config = dict(
    head_dim=64,
    vocab_size=8192,
    positions='rope',
    rope_fraction=1.0,
    init_std_down=0.0,
    decay_shape='linear',
    doc_mask=True,
    dataset='wikipedia_en',
)
MLP neurons of a small language model. Each row is named by its layer, matrix (down: output weights) and neuron, and shows model dimensions 272-367. Each number is 128 + 32 x the weight over its row's rms, rounded and kept within 0 to 255. A neuron's up and down rows have the sign that makes its largest values positive.
Before each neuron's rows, "raises" lists the tokens whose logits its output raises most directly, leaving later layers aside.

raises: "ted", "ts", "t", "ton", "ter"
L5.down599 [117 142 150 118 157 105 172 114 113 138  73 104 160 135 113  97 134 111 170 104 162 152  94 168  90 166 144  90 137 167  60 152 133 158  82 104 133 107 130 126  83  66 154 110 166 152 122 177 111 182  77 186 116 100 121 162 105 112 175 113 139 140 150 129 128 105  62 134 130 164 163 118 136 145  96 117  89 120 125 114 137  91 226 105 126 145 127 127 117 119  54 137 130  80 167 133]

raises: "no", "na", "ne", "ram", "nal"
L5.down681 [ 79 171 138 143 187 146 133  89 191 171 210  60 101 205 137  98 156 102 151 146 115 147  91 102 141 156 144 119 129 163  73 115  83 125 151 147 114 131 123 104 106 185 126  56  97 161 154 105 116 142 117 113 156 207 123  53 155 105 150 123 142 150  88 167 153 137 110 165 118 143  73  96 112 170 151 133 131 169 197 196 159 119 108 132 177  53 158 121 105 130 173 123 108 126 138 110]

raises: "ld", "cial", "xi", "le", "gu"
L4.down353 [140 136 117 159 142 152 122 132 101 132  76  94 189 137 117 102 157  87 159 172 170 155 165 110  71 114 169 117 118 141 108 147  91 144 167  97 151 159 196 118  76 121  79 123 106 143  85 175 138 154 154 129  99 151 138  76 168 119 103 115 151 172 156 145  91 119  67 101 174 174  83 107 131 100 175  84 154 187  86 155  52 128 103  80 166 128 130 111 121  89 126 129 167  84 136 151]

raises: " there", " he", " they", " this", " whether"
L5.down579 [187 160 146 164 101  69 162 103 139 118 108 140  75 109 160 173 125  90 147  69 100 107 136  80 144 148 121 117 142 108 128 139 131 106  86 132  95 156 122 151 227 184 132 107  64 165 137 134 132 108 114  76 131 101 157 131 207 135 102 123  92 127 167 135 187 115  85  92 124 116 169 158 135 100 163 185 161 161 176  85 138 122 135 120 158 105 126 108 126  90 107 198 131 129 127 114]

raises: "ors", "ition", "or", "itions", "ean"
L5.down659 [125  76 135 160 134 146  79 188  90 185 113 168 140 159 152 124 109  98 150 103 129 157 148 147 123 124 136 110 141 132  90 164 108 119 116 101 131  62 197 179 124  69 100 130 111 138 113 105 148  99 146 142 138 121 122 106 162 173 115  82  91 105  73 154 140 152  96 106 103 152  91 106 127 114  95 211 145 112 141 141 137 162 162 134 151 125 153 207 111 184 120 135  83 122  87 133]

raises: "hip", " are", " were", " have", " who"
L4.down834 [131 191 140 140 137 153 169 122 137 108 105 198 118 158  91 147  84 127 118 137 147  99 123  98  98 108 136 118 140 151 164 101 162 138 159 195 186 132 151 119 136 133 119 170 158 156 105 107  95 144 172  91  83 120  47 137 129 168 148  85 120 155 141 120  91 126 135 125  91 195 103 176 148  63  65  89 105 130 154  75 136 149 110 100 158  35 187 120 180  96 160  84 143  53 132 116]

raises: " it", " there", " she", " they", " this"
L5.down580 [108 169 135 165 150 116 134 138 144 130 144 178  80 124 122 100 166 119 107 127  77 165 190 132 153 126 107 144 115 143  97 150 143  63  77 137 160 116 177 146 153 153 124 101 102 155 157 161  81 120 114 140 174 103 176 112 155 104 129  99 132 124 157  96 142 135 118 154 115  76 168 105 171  81 155 143 131 133 144 215 141  84 116 174 168 127 155  99 114 151  74 186 114 163 153 117]

raises: "rib", "room", "rit", "rif", "itude"
L5.down90 [123 159 143 147 109 131 114 114 154 169 117  92 130 120 130 143 201 136 134 142 138 155  95 123 135 119 166 159 195 102  75 119 179 150 171 159 102 109  78  78  59  99 143 167 149 103 111 149 143  94 166  87 105 127 139 105 112 146 119 144 136 131 205 134 132  83  67 135  87 145 159 141 140  87 139  96  64 173 124 144 105 185  68 135 162 101 207 135 138 143 129  92  96  90 115 106]

raises: " daughter", " child", " wife", " mother", " her"
L5.down7 [101 138 129  93 142  94 147  85 151 171  88 127 124 167 176 152 143 102  52 174 149 194 118 113 177 145 124 144 205 110 149  76  81 121 135 145 153 127  79 167 131 106 167 122 175  98 144 129 178  90 125 149 214 102 111 134 136 174  76 136  90 101 109  68 137 124 123 121 106 152 144 132 141  79  81 136 125 122  95 154  84 104 190  99 119  97 103 183  81  92 143 149 134 111 122 166]

raises: " were", " include", " have", "ome", "way"
L5.down172 [166 130  86 151 133 153 134 166 131  92 188 131 117 172 153 189 152 135 119  99 169 137  77 102  97 142  26 153 163 134 138 139 132 191  99 189 127 114 132 164 189 164 144 150 177 122 134 127 126 102  89 108 123 134 134 194 127 162 122  98 147 132 155 150 144 218 126 150 111 128 135 135 122 111 125 116 140 134 119  95 127 116  83 104 111 122 145 145 157 126 154 138 158 117 105  97]

raises: "where", "thing", "day", "body", " other"
L4.down1023 [156 138 136 146 111 101 105 108 150 115 143 137  77 212 118 157 103 132 104 104 194 154 142 125 113 134 171  83  93 192 104 141  97 132  96 116 113  95  82 126  87 120 159  35 132 158 198  83 111 147 150 143 178 158 130 104  71 151 126 169 140 140 105  78  96 145 149 107 111 131  83 134 135 197 146 150 159 102 111  72 135 115 142 121 144 143 140 145 159  68 163 117 114 142 118  64]

raises: "nal", "di", "not", "de", "na"
L5.down464 [ 89 160 126 165 111 162 179 101 143 102 162  87 160 178  71  66 167  61 117 116 115 145  72 173 105 152  71 139  87 117  77 148 147  99  86  60  91 171 151 119  51  90  94  66 127 121 193 137 147  75 143  55 153 183 106 152 125 179  93 127 165 118  98 108  94 174 164 164 144 122 108 123 145 102 172 106  74  93 121 117 145 136 123 108 145 143 146 112  81 148 156 112 125 157 144 131]

raises: "ance", "itions", "ors", "ition", "ales"
L4.down553 [136 166 156 106 160 166 119 169 106 144 101 131 152 133 138  91 110  87 129 115 166 128 104 123 123 147 157 141 124  97 105 141 126 153 116 147 116  96 164 131 152  76 147 121 104 170 201 165 200 119 118 120 133 142 123 132 181 106 141 119 112 119 143 184 135 171 163 107 104 138 144 125 182  83 106 153 136 137 126 103 127 139 101 133 194 157 146 138  99 141 141 100 133 135  87 151]